Weights of a small transformer language model.
Size: width 256, MLP 1024 tanh GELU, vocabulary 8192.
Architecture: RMSNorm before each block, biases.
Training: a variant of Adam for these matrices, 269M tokens, 4374 steps.
MLP neurons of a small language model. Each row is named by its layer, matrix (up: input weights) and neuron, and shows model dimensions 144-239. Each number is 500 + 25 x the weight over its row's rms, rounded and kept within 0 to 999. Numbers have three digits each.
A block is one neuron, or neurons of one layer that tend to fire together. After each block is what it responds to, as a language model described it from the Wikipedia text at the highest values.

L6.up171:508481488523486508499493455504476464541493535520525498503486487487496488460506483464482478488458525444482536503493508498485498534460505500502477494514549511520519469495554522546509477502455510509512476509528512506459475516506498484503525492513525537511530492505558544532499524530486502472
L6.up233:515517536541511507477522510478470492511542496508490490489527497490491540523467517494488468500456519490507471483482476445488499498546467512501507554456524545519506469509553512520460490514487499528504456513497484522510488465509531484525545473466492493496494521494497493485503509543498512462
L6.up371:496504468503476471454465505527488487503494466528474497482475485430512516505472482466494504512484511474477502498457468469510496485505496515483476482470506498534557475537537454508485485506505492523519491513548533535515466482479474493484551468498523484507495536497495524524535537513466503484
L6.up427:491510527471546514491546509516482473456465498468521476472467510487497485493504500496485492488474529473492498450476452471510504484520463493483514516481534513530508504510511510520491506485480510489478501571506553525510480488479460468554475464499520506478496490488496521499508530493526500532
Description: Proper-name final word. Final word or word-piece that completes a multi-word proper name of an organization, publication, or event, such as Motorsports, Festival, Gallery.

L4.up11:492494491500474512521490519504446493462471473453470523473503462500539451503497468501500549497495519558468500547512495474498515502511468519497528510538508472519470482487507503465508519481478461503404472522499507439493518501521492453514494505485515511513516532528516503535526520524496477511
L4.up48:476511479477483515534502487518489520476473506498528497519515531454505518496475492522538504506459546524523517494533447478514544466497510519511493527506504483541488492502525502479466485485462506489507470576544496513477496501497494466535488515549516516490518533484519532513523531526492463547
L4.up136:487572487503516500494518492516473463534503525465448490484477535467522466520521496469535541495451487545445444462497469461514518513457530497494501519484501525487475532526513511493462482493491559528457517506508488432480458502486498500535510499493500490519514544513510535514537501532464493505
L4.up168:483512478500475561514498455512413497512515487504496468473570512502516467472455474504502537493475479521471482506522486489506544506470491546473476503534497470460476438537515429502493488518482489474467500486543477474502466509502510494531537485465510499532514486495517486493537521491474515488
L4.up707:514481442521503530518543513485440487471527494506462495484463472501502484532515495443472464518472497514491459525479468509505545542465478495547487538524528496504504471519517467514463517505475509470470489493505488480540495486470496537540560493473519504483522497507491514504501528550461499499
L4.up712:434553475524526507513527533495516474496450482492465499463464483494486477516515452472529490497480517551499447471481496488502512507482486553497514514485489475494498477492514549509465498486507530511476493492509481507488485452470511483542506514496510486523552527504457555533523500515486509529
L4.up865:501540468451476546537516501503469508492481484459506470502518508455515508520470483519498489490474495498494507482537514476518518462463500527483482523506473510554499495512479517497508498505506517491487468493510545492495496514541451463509496500512506498523526528487475513535513484493501461533
L4.up884:506502483503506514495488544513504469489487465493493474448474466501535469505495503506509499513475461536517473444535474487521496508489498505464517517543474434477467446522479472473548522490488519511437498480536541468505482472517488537526512482524477484503494516528497525509569471512495507566
Description: Word-final plural suffixes. Final pieces that close a multi-token word, mostly plural endings like -ers, -ins, -ings (maneuvers, commentators, twins), plus last digits of long numbers in vote tables.

L5.up371:504468491470500514554517525483519520516503499451489436511495512517502516556467507525510473501473534463530517509452523512510478483518508504512499524479533501531505481492524530498480538514486516494517477547492509516515483486487514475506543499499481538494501484523494516463493499499506494476
L5.up741:496520481460506471523527449502474465497495523513495513521546514497479511506498504513505451504490512541516550505485513460506464501438506486484513504481496565484522451537518485533453510523520499482527469531537528551480457466485524453499531479495497536521491492473497503481514521536532489468
Description: Institution name heads. Final word that completes a multi-word name of an institution, body or chart, e.g. District Court, Municipal Council, High School.

L6.up129:535481511490491470465509458492448509488505498512517505467511490523511548512516495510540475500433470492568503535536525509510512480439525483531499503543515508502487535525501522508494485538497485501505486510515533444509514517501532491486542481510515486485527450565491487482500498504468555490
L6.up321:480444500477481499524500452512508539523492468512497486468501499445483544457492490491443480524514523456478524517472478495504474479502521486509500462488484483511517496520480497532503516486512531487538499471469483490515511437488518493511498493524475534522496515548492504536478531509472526458
L6.up756:528491478517438508473538468522518541541503517493455508497496490464500504459480491477475481517516480457513533497496503478505482520521531461496510495513501482543507499535493483547482504492489483463489488533464465473506495508533465519493503482535490542509506530561470466484490499493525470465
L6.up777:485447465500497499463498459477502528468527541475468490456504478489512509473468454494497439544472488501517507526517480504498531505502480514533562528470536520509474448506468501483497528500445514499537498482480492504490514503558474557495525482508474541515521516495501491515481510465510509482
Description: Coordinating "and" in names. Conjunctions, mostly "and" (also "or", "&"), right after a noun or proper name linking paired names or title phrases, e.g. "Ida and James", "Appearances and goals".

L6.up358:553498488499547482540493452510513472457498527514471477504487511513536497510455510511524502518515546499536513454516520482512511507515519510513479492503536506508448505493499504526466549543502481466494491509549499436508524500513501512529536512498494525486470488561491496531566512538485539517
L6.up548:509483503493450508522475522560501520507505513468465482520526499510512507485538502520481550497523534530462469474518490474470483478494538470539509506500488499524477499494492471461513547517470516498548513545515528469532521495485518531498480549458494533505450470540489484447541554504514494490
L6.up665:559513518490503520523461479532492526473517523537529470544516538518541476479520538563547477526565472552540515445523527509493450509521464474519536480497495547504474482494467492488519529529501497457508508526531517526451509479475492487523516514488486493511487497497505493506541488528540561502
L6.up1008:513460479463441518519449509509521479480527531494529466521525481496525502516510482464494515484469515517513483519473484499508467498527497516484542500494496491510509488503516506487441522518461520490498492530571516459540482498514526493547536517442504510496473487501437502525525502499495486503
Description: Units and structured data fields. Tokens in infobox and table measurement fields, such as unit symbols and closing parentheses in converted values (e.g. km², ft 9 in), degree signs in coordinates, and table pipes.

L6.up399:486467484478512495532496480532481463483504502484491490517482493494476548460517443484465486534557503463508489508499523534476562536492491498510482504471507539538503490531519515512499508500532445497521500514476539493543516496489511503498507552477499524553477505505471495482478539497514503486
L6.up616:446466469461454534543490499535462489488543454482518461492537484469494537507473503475468468488515480449527532473510497543497500482480501509512510482465492508556487474503465532494505526521519503517532536505493508502524481472498449472537505510500545511507489495502483508524495529490480545505
L6.up778:475487462507479498485459553510484509546516507486520473520534468465507494500477505521505515487513528457522504502462470541486512472506495515492481528504457472536464496509474522535510502502489533496535527530537522541524477488466490484538483531517535514519479499490449505507496521529518465471
L6.up1012:511492454505435504491499528536546487496490475483525443504509495487490540495493486518458531528524487482516473502498478520483514497496497532416494517492518477512490492524496506496518501540480528464533497542461505490551514471515483531528482506519504525517429532480481506482517514510532480522
Description: Word-initial fragment tokens. Short opening pieces of a word split into several tokens, especially "l"/"L" (libraries, luminescence, licensing), also cons, res, subs.

L4.up32:510475457544471520481460492544496543490500528557504504481525534493514559474437503452531507529537502541503533520523547466521534477501480526503489479506505464496505467505466497504460494505488463507453509484475469522545506495545516474496519531493490508482496509507503474534502475460530502509
L4.up95:479551462496526523524507498524486482473542478477479488467494513492501521480486483514518508507518481485488514529478515494505494497511505479527489481500479426508528490488489536505509509503497522473469472485550517480494514510447488501524506531476516538494500476568481500568497501529501557481
L4.up234:537486481485537509495485478521495470465483490513472478470495521461511497484498499508505498501526505470496499511497493478496508509500525529510516492470505504486495455505477488504497510518485499483474539478507555453537500458505478500519533525473500528506472472534496494538553555518513541511
L4.up289:491497506504506480465460500522533477453518572504488521458469491488521528486536488498503449508518496478521505501508524520513499478535508492515509495449446512559530502481486501494502510489497449500539503509487509534551536472528446501527497500460482540501479455517487490502511520495542576519
L4.up354:489503461520534495526454499532480491466513461525492488490461529438511550489476503510539486506543461439463507506514505498501507492485491524504498440453490477541519469506469514507489495513476512494545533479546503528513486456468469487499515480532469550486446467514492464546502473503492599499
L4.up396:508478454435483507541502521519544495498508499503476492504466509461504518498469503491536475502511503520492548485496559504499475480543517479492470477484540500527532475507506504501515530503511481469506468507481512484502520493544487494527559525476531557520491455532505448544516495508502549537
L4.up404:494475512495515517504504527523521477509464485481500498466477527444526562472482493470490468510478497501450504479515495484499532482555493521487474478485512482500489438495502513515481495520475544484489519528457522512535446491522465478528552476474529526556465488518479455535525492502513569505
L4.up449:479483487501519518574482461527501475484481455468525482519452543467492584495482497489525472497485460487457514512513516465494531509507551534516469501477530503525505468508516519486493522512486492449505546471542553455496494502501509491495496507502517552505485527530500475551513469481510533487
Description: Value-introducing colon / agent by. Colons after infobox field labels (Country:, Genus:, Area code:) and "by" after passive verbs introducing the agent (confirmed by, published by).

L4.up146:512496505522491463466495515516488518522491498509457484463462488499530529484525471489518531531538483534463474490508474489477504497440561487485558479481466444457536499533520508469528510511508503484506487461482490490520528478516505494479514496500464486493439541517478470496520483449513529524
L4.up205:573527499485486483487516476491499562486454486526476482495531460497513511499481461520467502515552495517495490457517506519511463533488518512477506524511495516505485508539504535507512486525495490504515499482470482510545513472556562476500496502548475502529432474536519524481509559537540472508
L4.up369:469496515471529436498515513534476587518443478502485492498480467480512535540487488516517493499538502468503517487492512509501497486485492512466484479443480466516458502519486503517553489515516521462562535498487512543490502447486503489518503499491461508538457516480453468500514513531490484473
L4.up392:492448515477483489518530510511493549483455455501494487427509484501515532516482499482498532507525517497486500509497517525496527525502494483463563472487489453488494506529447528485558482517507556478509522469456505526510472438541504465491508514525498513528491482487490519496532494477505480536
L4.up506:506466523499513472485520507500475478500468500534517479516504531525520511521492503481467504496536453475520467503517527500501534449448549460466524531474486478510467501524489493524523533538516478455546529474488502508542536444518518456510493497536508509517464492470453506484508479456523509505
L4.up753:515505509499439542555521454535505525496520507501510451503525488467506548505507487540453507523492480476514471500540455501491490519481549513482509447521475476481484499534491541517520477520489547486461525527509528472510514470490501480514507458527508500486515505534496535521541543470522531535
L4.up797:514510463505446560497491499486492470500527491482523477488463467501528540519534466457467527508493472494488454522515510518506521484473520518459510518480548468532474505509520503512550528526467500482484513472496515480481487526500496523482511491553533529534425516487509493477501478508547535547
L4.up904:542478529488463518524482459521515550518519496502496505474504492467508547446482481503466501517541511456517511473487490506479498528522525506465549468499470476504473498522482513492508512507506564485482487484483534468531469448506519504500475493520512503495507492524444547516519555463523523470
Description: Word-start fragments and intensifiers. Opening pieces of words split into several tokens (fa-me, per-mitted, cons-tructing, blank before utterly) and degree words like so, too, more, highly.

L4.up29:522459499458512462466504429517507494486538485501492459526556504508498556530535526477470481495536510467538531484508512488510482516512535536512549465508459490515509523514509526494482471525495516507481527493483484509499527453509467445496527499495499509483511475485525502525508528506489443578
L4.up185:485487511499485454476502546516465531503455493501487494481473461493513484514489480480512510508490514486488478490495518470511530536447514467460520495516490479491494492484454488542544494506509545464518532509505542498535445491480504512486480517478431483519491519508460517450510532495458506473
L4.up322:506513486498463487501454538496534488485485444542499488502461499479519545535530477471485501509526446515494503501540518494489524535495521500463551493511512494530511453525488543479578507546503463470475505459461537516458501480482503456480507511496496522559464491501487495520522477488530515520
L4.up351:515513476492470477474520479513528501498504460517485446493520473464489517547505461489509470509515489443500498473520525533505517482481528466479520482464477518503481492516483485478525483513496482483551509464509535513527514489514486524472507512482465488490490515501529519501492501528478475515
L4.up355:465489474462483492479464499529537487480455484496488454480528497512500496545482489461495540494527521463502479462529478457498521502503555514455547512477481500503488469500479481489536498536504483501490557463487496487530455508502528467481480513529486503503487486475478525493518513488539491528
L4.up408:491508499473499473504476508528529528503500515558508492533527530508493512479496466507557521505556492489529525465552541487474529471527542507457523441552450464472511498490493508509536504532501471486559520496483494496524519498486479504489474550538481502487476504487516505483478479491524493448
L4.up874:487479500461482486500470508522533495517484512536488443524508533497503551512448494513536498484509495450511499489533519489471547480505550516495503478512467512499490455501508518513521497518497475465565522482511511528540541470489523473526475527550494483522491469481482510521514500459548521491
L4.up989:475543480529506481447532468510492510474520466499463475491535510506515501487465512496486512489530525481475533459462504455516499454529496499489508479509487444504454506492506468524513484526531510490467513487506481511557458477486502495470548494516506479521482486484505483484522560523523489495
Description: Word-start fragments and opening quotes. First pieces of split words or names, often St (St-oppard, St-op, St. Louis), plus opening quotes and brackets before titles or names.

L5.up19:467473496468522509493506502503458486505489471487484471536475523512541540495468507547530505537506487471454489484526521465485482527446517510505468480565481463449485468525467525490537519524505497468518511516479493481515506444488559467500550501502450494503475476490439448486514531491475505478
L5.up326:492472532441506492462461541515507504511500507546477519462524500513537533466525451496470507543499516513526477485493486514477517503510487503465531499548452506483521521539485455496510496501537509530563502480426492458521486459499510476515505488487480514499476475494453478487499535474500525525
Description: Mid-word subword fragments. Middle pieces of longer words split into several tokens, after a prefix piece, like pos-si-bly, acc-omp-any, comm-em-orate, des-c-ribes.

L4.up268:503503453476520510453512517502506470471505493510455496507463493510488495466479523469539520499501530485442541468486497445511480500531465442490511519475536507521493517504489513557491523494514510484475537515523480499505450452490466450494504513542465515540510502514479457501522518489511481537
L4.up419:502492479428546475456536499505479473493525503547504481477492479511519489489469521489500464505538495474516516462502491461524454464532500455500479505503479501544507499506463534523526501496516462488474492500507551504478527511474484484512493515515485505546474422505478506460482522495501509502
L4.up525:498484524500485492496542509492538493496507525524478502471471525506529529499485477503562504498529495497522517426496527479505522519525504480502498465505549508496492461518506544521496525498518490495495493462509498539504536460495480490528466508530507495546544495551448543515509564525473499537
L4.up807:462463502438502494526503491471531511528491515566469473479496488504515450491500455508536520505496527471469499508534528463473502506525509522495519493497509506501518448518522507509524559477528511453569471450489487479482480468502537465476486524491479540504503538493504501483489528515490477526
L4.up918:498492521436484498509520532497519487495526444517504487519493516508503528543445511485523540509515502455507469464515500478511509543437510519480481525522498502518459504524451495542519542508531467484510474496532484518485517489493507424493522521485488512488493497535470472474516527487533433493
L4.up963:480489513488460484507491493542549513509494486552504467489476528437504497512480448502560517491511503471500476485507521510503487489479546524489494424504487478527506465487488511471515509503509478462557534463505486494503522481497518483503480529520492501501531538500467517528499505521499502526
L4.up965:496450466460538478477510522509524478481496489507490480464480500483508555493445471496534496503501497491435498487506541469503519499498498463471472518495535496501482496507478515497523519498526501484534527491484521500510495471455463490532535540500497496513487462502475456527510504530499542542
L4.up1015:453538481488489523433528490516422489490494509509495512492521447485505479525504505473508503491521524480493527491518505495500518480490459479478510461494532486541491483484422500575529512496486517500485523541507471535471452456462463490518482523519487527539505519475501469491506530497470483510
Description: Opening parenthetical after names. Opening parenthesis (and the first token inside it) right after a name or noun, introducing dates, abbreviations, countries or translations, e.g. (SAK), (1873–1945), (born.

L4.up3:518553474504496489467540484500497487525484523487504512495533488476496499522484487492467503512483532521530579496459481466509433543477514463489515467445531547531518518529456524528493484496488531518505480539508498521471478531488473452509522496510458501509523492513485521478509524517494483518
L4.up162:530555497515507507469544483486532510494478487490488493472489451496505529517498531467521482522460507526481473467434508478562505505523495486509523517479541500525485521494486512485482485512514491473487487565507477516515460474465503484534571471485487496538513480498520524513539516514504497499
L4.up163:520548492508512518492510515482464481488503472459523499487458497487504486498544522507480461513495543545479511505483503490542502495491512477545465532507542495536491496540514513539492481493491511519457445598524544497527506484525469485513563462507477510525522504513488514516512513528495510547
L4.up207:495497448502499460486548559530499504512503467482488464529530498453507483487519506460485516509519515516469494455462464486527501503490498489479536514522530491484515484529488484513462464496490482489488458540510532514514457532497527465479547493451485505507519478480500525523511476492499491505
L4.up314:538531481489491521461494471489495480468478552478491514529518485507490491508498512476440466508498497444493519523478514481497450484455470447487503528459536508538502524497453532519498535503490511509478481542538539523517473498514464487491482504545517525513491471489477503500507472495541479520
L4.up554:525556472518494477467512478493522518493483533499485507528505487467500464521515531504479467519508504504462533490503489452531493486441488441462477542496522532481448538492450512539485498525499495522470477544527535513494420501473496471499561523496476500514523482545456501503529504516493490502
L4.up740:551528483485486539519525488488468484527521543507531488514501474471501482490460499494478548495491487467458479502502469495501462499469472554489483536507549526505524500511505532535466508505482492492490470533553535521458471515512434488499502488535487518485499507507490479528516478525503510547
L4.up999:512480455479490479464541492493468481516487517523500516501494522488519508500470518510523471514484473491503527476460537464514458526475486505482471475514509543514525466528487475515518491514493495497510490553487522542508469487467484491503551501488506517524495501520516486470509493538465501430
Description: Institution name final nouns. Final head noun ending a multi-word proper name of an organization, venue, league or place, e.g. Performance Center, Premier League, Western Railway.

L5.up206:492531478489497492482526488507483521486495493463473513462495502503487498512466489538545482493537470483516530470495481479511468539479520485488498492539490489460487498528466507543496514492543447501515498513503520510492493480552496517491501513497465500494485395511474527485501577519506482534
L5.up963:486499476553536491501488504552482503517484510524508464513483499481503508491466501469531477501553502482508503480515506410517462539463510516454498450528513485495522454487472518503499490511511510500477528516530475500481478500487461466500468552514476490527471515453471483482503532465559519533
Description: Parenthesis after a name. Opening parenthesis right after a full name or entity at an article's start, introducing birth dates, native script, or abbreviations, e.g. "Gert Aandewiel (born", "Fan Changlong (范长"; also table pipes.

L5.up108:514477484497472501496483527521515519506478514490474488489516542494517498502465471484501535498533476500517491470508422481502537482446529498494536454521475459478467460502497478460556508557473512476503533463478509447545473489532506481483486513529521512499438554508482469488532494504479518502
L5.up841:487451488496485471476518499539498498484513514499482472480558505491573502499510517499521455495491463506521505439536468499486476496505537502518531471502473504482491467506518513483485494505476488508503544475524428498502526489506488496543489497505514502505468457521515429518499488514510533499
Description: Word after auxiliary verb. First word after is, has, had, was, are, or were, usually a negator, determiner, quantifier, or adverb, e.g. had no, has not always, was later.

L5.up639:481511497497491496476477475504475488471491520506491520478467477493505488498511494475474457536512472506467500546489504509502490504485500481501544492521512515536486503488481512539496527542479460487499476508472541506514503473512451530461481475473468546547523485503492536506490482507528496484
L5.up699:553517502506461491494490484525493475505524552577505499441522478486524502512498525459474455514524485462485500482500472478487484526487497477519507518474523534542505492484463496554456529499453455491501511484458481511526518456523499498483457478520493541549478485504473514521483511475496529549
Description: Coordinating conjunctions. The conjunctions "and" and "or" (rarely "but") joining two nouns or adjectives in a phrase, as in "Health and Safety" or "3rd or 4th century."

L4.up79:506507511485511527511466498507507498482543526531460477519470499519499488497475468518521541506474492477447511496483484497497502482535462487491496528531550468516502463484510487501490566501487470451516496544496535465538529509508523529533510503475503507491468475529502483500524504549517496501
L4.up88:527484447472511489512536498496523497515495501509494479487501505477505505523506471505534536501521505490474537484527513533494517483509528479516488468494547487517522488493468523489478488492472467479528518487548487468470522475454511491480551516508496523494450489510496486560512491525493555519
L4.up232:508464477485505473505489536520528476468478520524472485515467501475505505504511481439499546503507470509458467475493529482517525517503463468471513535529555482513499505488460441508449543512487507493502540513539539470512456508518476494514546531451498513526491537518515457539511532491499541535
L4.up398:523482525471501488513491492487516506471496460561520492501463475482510530498490474456545538520494493458509474476485526483498530495493525476456485498542528502507458468495484498481462534501511475444498509489520498473527522470443520524495520487498456495503499517514438475465488535526489498523
L4.up795:527501503471483520554491533511507498522467499514483471507491542497508480528500449469524564503463508512494461504493478505475484534518493530471547494520504477502507500499538531512479559496482487507492526478505491463510486497509518515514517532462499508488520520547461506502531509532475475493
L4.up833:549498502431477539540489453513527468465541532511481486482489513495512490501497492504512535504515491468522488502507502503508517523504524504493521497503539500519463508501483503512464573507472475482490504502522472422520516504501493517544495533488527498494455488600488498514534568522509524546
L4.up842:478473510433482474455483508506546501502522510513493454508487468511503512514532517440501527496465532472488487455509494497502506471508473472512501497494543515563457530493465496505479521504475491468524534515494513515520505519474524504502553486521467520518492529508482462505489502546474530507
L4.up960:533494477450483549548479494512518495448538538486455469489531515489507510530471466507489467514493529475538510493513502500507482495525498486501520518527512491480466500514497455492525569530489481499483553471488452472551513476515494519554502544482524494503463504589484520500542550506548511530
Description: Last token before a close-paren. The final number, unit or digit piece inside a parenthetical just before it closes, often in unit conversions: 9 in in (5 ft 9 in), (1987), km^{2}.

L6.up61:495516446476471530466490483503439555498501517448514498485521494490562496468476528468517474520490508514508498522572466465525516483506504506527530528519482446534488518515508501514507501490484515514466505523531499488493474489515436461533492492564504504551512532506513526523543473509504479495
L6.up239:485526541484513476520544502524468490517505441487521483494529535463519499534502546512511491485501505511508524505477523462529538468521545498462530474548517485516493506519490479506502495496475509487475465514530502480507515483499509467479473517539528481515518473495515538505547542524480477533
L6.up314:484462501491502520499504468502486485474526491497473489491514505503503487477471528479497483512479492492486469508537472477503502512459486546493535496469522472499518472511514514503499591509447517522476506491499497536533508507529475520495522469544502525533515500536509492505558492475510471480
L6.up515:524523540498471500525474459499496514506471524487521500461525509458504543485498508505498474512495484541509493531519465484519509491498531497475538486500501480530533503520484519532492478523482538504512484552476496496483492503504488478510505514521490496515540479541551539475520507489489496495
Description: Plural-ending word pieces. Word-final suffix pieces ending in -s, mostly plural endings (Vowels, Plans, markers, collections), also inside names split into pieces (Hammersmith, Leeds, Satt-ens-piel).

L6.up177:519494497450485502540506490524529484506466456547508499527487467521513496452459525482505450498499478504532508443490493502509500494449528516518506523525527542544488462502513451485482540502504514455544528540538494529481532505511493491520476514497489524544425525513478500493517529529520481528
L6.up404:521500521471502477527528485532514465487518486523470523484524481528516521448508501509497445525495506502489530493556508475479455517461512462485528450478475505497499461512504482500493468508494448529499490485529493520509519467502512467529514508464488487521508501537503507477498518515491478502
L6.up507:505491535486493464508512530555509505546510473534545498488513505487514512512508518515512465497497499487526498428486494484494485520521509495484491496499475495550472462512458507527499504512507489483517486459525485479495504467513486498508526461451506507520465494500436539508507500530486544510
L6.up510:498470530408521478487502536528511469504514509514519501492496529522514530471473476492488463520501506481529500491557531509511507509466487494474512495514490546551513491528509510551493534538518486484529514485495464499536470502507491494512539551507516523524466546546505484483491520482532495532
Description: Mid-word subword pieces. Short subword fragments inside a longer Latin-derived word, after its first piece and before its ending, such as subs-ti-tute, recon-ci-le, Inter-po-l.

L5.up384:501455505509498517521479546476492519477542471506513490486502512464502513508498480475515490503477544496505487513546510489492499496521504528533517485565484453538457493499508503477523524477475513473498501490503508526503517529495560545545514479524517515523494515490449501519495517514481507490
L5.up494:510494502499475472512505538520529495497486481479484462505474496471491503498514489485514496490507511520464475465518487491524541478514485528503508508487514491527425518505497513496483554520492518465479534521495507490527496510528493511524519539468508538529503497545473464529524519539504503539
Description: Closing digits of numbers. Final digits or closing symbols of numbers, such as decimals in coordinates, table figures, years, unit symbols and closing parentheses, e.g. 46.6041|98|°, (1987|)|, 20,|000|.

L6.up16:490534490510508515479476523528437526489471515492525474533461468470519463481515529499540471490524515516437499488482485496479470481518457507500528500468496521481478502500426497517569494486487496497556482543506501510561470471496510519468468479483462533518551468504528515513514524503502470510
L6.up219:546499525472505532521497484539528471488529491537519500474498527485520507522531509469477464502511475469564494429459528497491528506513506502500484495496501539574459465504484509506535499528467500451518525538493486534494518465506468502515498465501512538491548492510532508523516477496533508537
L6.up732:502473487478513529509535481539520484497509460497515477506525473529502496513534513491453510530515503448522482464492493519501517485537526440494550540499489482512497502516466495489519523482504505512478573518504495493550474498452464522507495495527499487486476512479478494495506524484552512516
L6.up872:514524481520500538452511494529526508514524496495502484491493455515498493510512506536457464494487457491577506441493474487471469478512482512468527519498467537551519483506480508544565523495503537505505539532498470497530506480472491473501458491485491513564492483482445512467499533511527514489
Description: Word-initial prefix fragments. Opening fragments of split words, mainly Latin prefixes like sub, rec, co, re, as in sub|mitted, rec|over, co|factor. It also fires on line breaks before the next dash item in lists.

L4.up114:497501491476469498491498491520449499468494548496531446526518496509542499515482481483503482513494512502551501510516481486523489495483532518491505525486521471524478502528487542521521511504473509461504509535522499481537488466530490429539529503517498515518512479529449509543537495500532515505
L4.up236:500498522457551476501506522538479482546476443533477473485440523494519525513480512499498469510470498487532494434509545509503521536504519501509519488540481507514511443545489469527497484498517488508529531482508460517490506472450495483494535510498486494518488496496453500500509500511513559512
L4.up242:553537492489543549490503504511472493467539488496462487454487463514501524510506501503489439501469521511518505486466478497534509531540464480517526505522519474495504484513490508523517500524510453485529512561515496479521512518480513509551528460518470484508492437500504455483512500510497511538
L4.up272:511511467538511523491486498517460504443515462515485479464485455497503490486531528518521480501504501533471559490473499508531522464469474456512468530477514473485499475528471498502513483513497437483471484564508519487521518499486474519508540490514484503480500460477514461554506521492535516569
L4.up453:536504504497508529524489512505489541490492479509476505478485463497505506518536532490480506525522502540481474479507492492523514506492471492487487543475498527542471508515511510505438513501491476485502484503463515484500501509458494524517559490439460498504473509535500466492502521476554537522
L4.up512:497473478499522509513533465530481487480538476539501502488471473507508534483491510498521467496446518496503526454512468523498497549476512493540511512522498481508504489491485465492519516501519490466560510502550467539478481501456520523580498510475461509479503474519508484481516477505517531494
L4.up531:500523463487453506490501486522507517465500570509506478514467498439500516516524438487487512518526507527504513523485487478512527511499558547498489482478511501511482486538503510550493496502473519460532493541501507534498462476502536455527538492477475514508518486507472511523497515502501495489
L4.up633:493515535459495486502484485518466506461498552510505477535511473485540472490500486455475469509471493493514505492531514459504490511443513488497568489481490511535494486507498508514537527520466506462490513497478522513514503479534482442517518504512504521525478526552500518500517501505489457522
Description: Mid-word subword fragments. Short syllable pieces inside long words split into several tokens, such as ci in reconcile, ora in commemorate, ul in Malikopoulos.

L6.up17:539502494480502532453496531530507507492487505535525518480527490513492493483502484514494519490505484466525479475502496469501466495525514500431488562495490504495494477530477469548551502516525487452485496495518518521479498518465499497495493513507505477519489486486468462503523488515519514501
L6.up162:505482553489488496483515490528535513511522501575473479484504482508499477482457457482520528489546507446553505483521470489484530545452517488465544523519481480498525457514511486512537510503533473515531530526500523533543499485490485475527481544496505488501485500500468489538510532491479467491
L6.up191:480475501472483521505503499545479516513502479553452512519527496484519479477479505469511543494499527475494517511534492510481504478472505464480518511509528467528529417498456462464506545505481509461517518495499487511529480529498482464517498506494495518540465540507458454501552471492512518495
L6.up454:498493498493489519484492536515518496485505480519481508480477495500495503469470466505468543515522498442505484468508516489529484479469498496450515539484516475535484504511451494557506536505520539498493544526507495519524464461521546486520485549520452478524525481516459481475531538504496530525
Description: Opening bracket or quote. Opening parenthesis or quotation mark placed right after a name, title or term to start an aside, e.g. Ava (Inwa, French (from, comments that ".

L5.up40:525486479501514482510483489489505481489500518518463478503473484484548503498525532475460496501480519515472488554516483493534527479468528512475486473494479476510479477513466482520470539518476543465481503504536477513488466487520474550500539491500501487531489473506493505517536532527477478498
L5.up969:519507486491455520496474495488493506514501493492512487499525502482523484461500492526471506501505479513511492516505490492491530487446507517470494520494539516514490494508519471475467540550470479512490498475525519510515492537552481522507515513476525513530517477514475524482570494520491473500
Description: Plural noun endings. Plural -s suffixes and whole plural nouns, often after other, of, or Total, as in income-s, Other buildings, Total votes.

L4.up102:505494500520474477484529497490473473454523506519471489447528475491494483482486490477520486528479480485505468483500512492491506531463504483454514467491504501484454517510489477512546491522486524455532492502502539516484481419502448519503510497501489533513497507505507528505481518497518495507
L4.up171:512550520490509498497456502486493491477490506473496504431446519470506539475489465503467462505511514466441490518496510510480487543464531475530494445512486512576514503489433497532496512524511487515505489483452507475559509485534461466496506473491487538512493494561497500506508474493503551528
L4.up211:516519545467502502488475498494485476438495551479471496491521478513497486479477530484481443521492518490488485475496504442523486553454486426477511520505477521484513517499460497558534567505512511488458521520462527477555471493522463510486508491501486501514486458540472487514504508495476516502
L4.up381:494472505524478525524501489523509510474522550490471488486530484516494458517469518528509487520509489505492498472501478492483504466489472456450513477517507484495432504490418499537496568491488505450482511535516464435517474497503457492535474539510466526520500470565509469521506521513517515491
L4.up571:494514503509488497497520517496478472464512530468503502463493467505506495517480542491483471517492512502501497488488484441510458491501490465471529529454503507468493517495479483553557513519501515474471496522451521486537441464481471533506490476508478538509468475528502480463503541473509506537
L4.up702:486494512474476585470533482508482516475535569487526491495535457521508473488502527476487490504519506497506523475504484477505477555505483525476479559516510517514472470503472511539488557503506487487437495536524493485550477514528477507553509494486508518532481462537478510509528521461513444524
L4.up708:483482469488474498512505474512494454457548554496450488478501440501492497536499537492493427525503478479502507481458515485492502459497503480499514494457517500466452510508509512547568546515515513437528507542451472484510473446494465539479481503510490523539519463503513508489513544527496532506
L4.up852:527448469502506499511470518510489449439502519510491494485476491517516474541526520467519487535525493489508482475493530489496503522501487481460508507453488526507470451487450494532510535500480480475494520517473550528523482447489438543522538501526484536518497456507497504503497496456501520527
Description: Post-phrase coordinators. Conjunctions or prepositions (mostly and, or, in) right after a long noun phrase ends mid-sentence, e.g. streams or ponds, conjunctivitis or, Maryland in.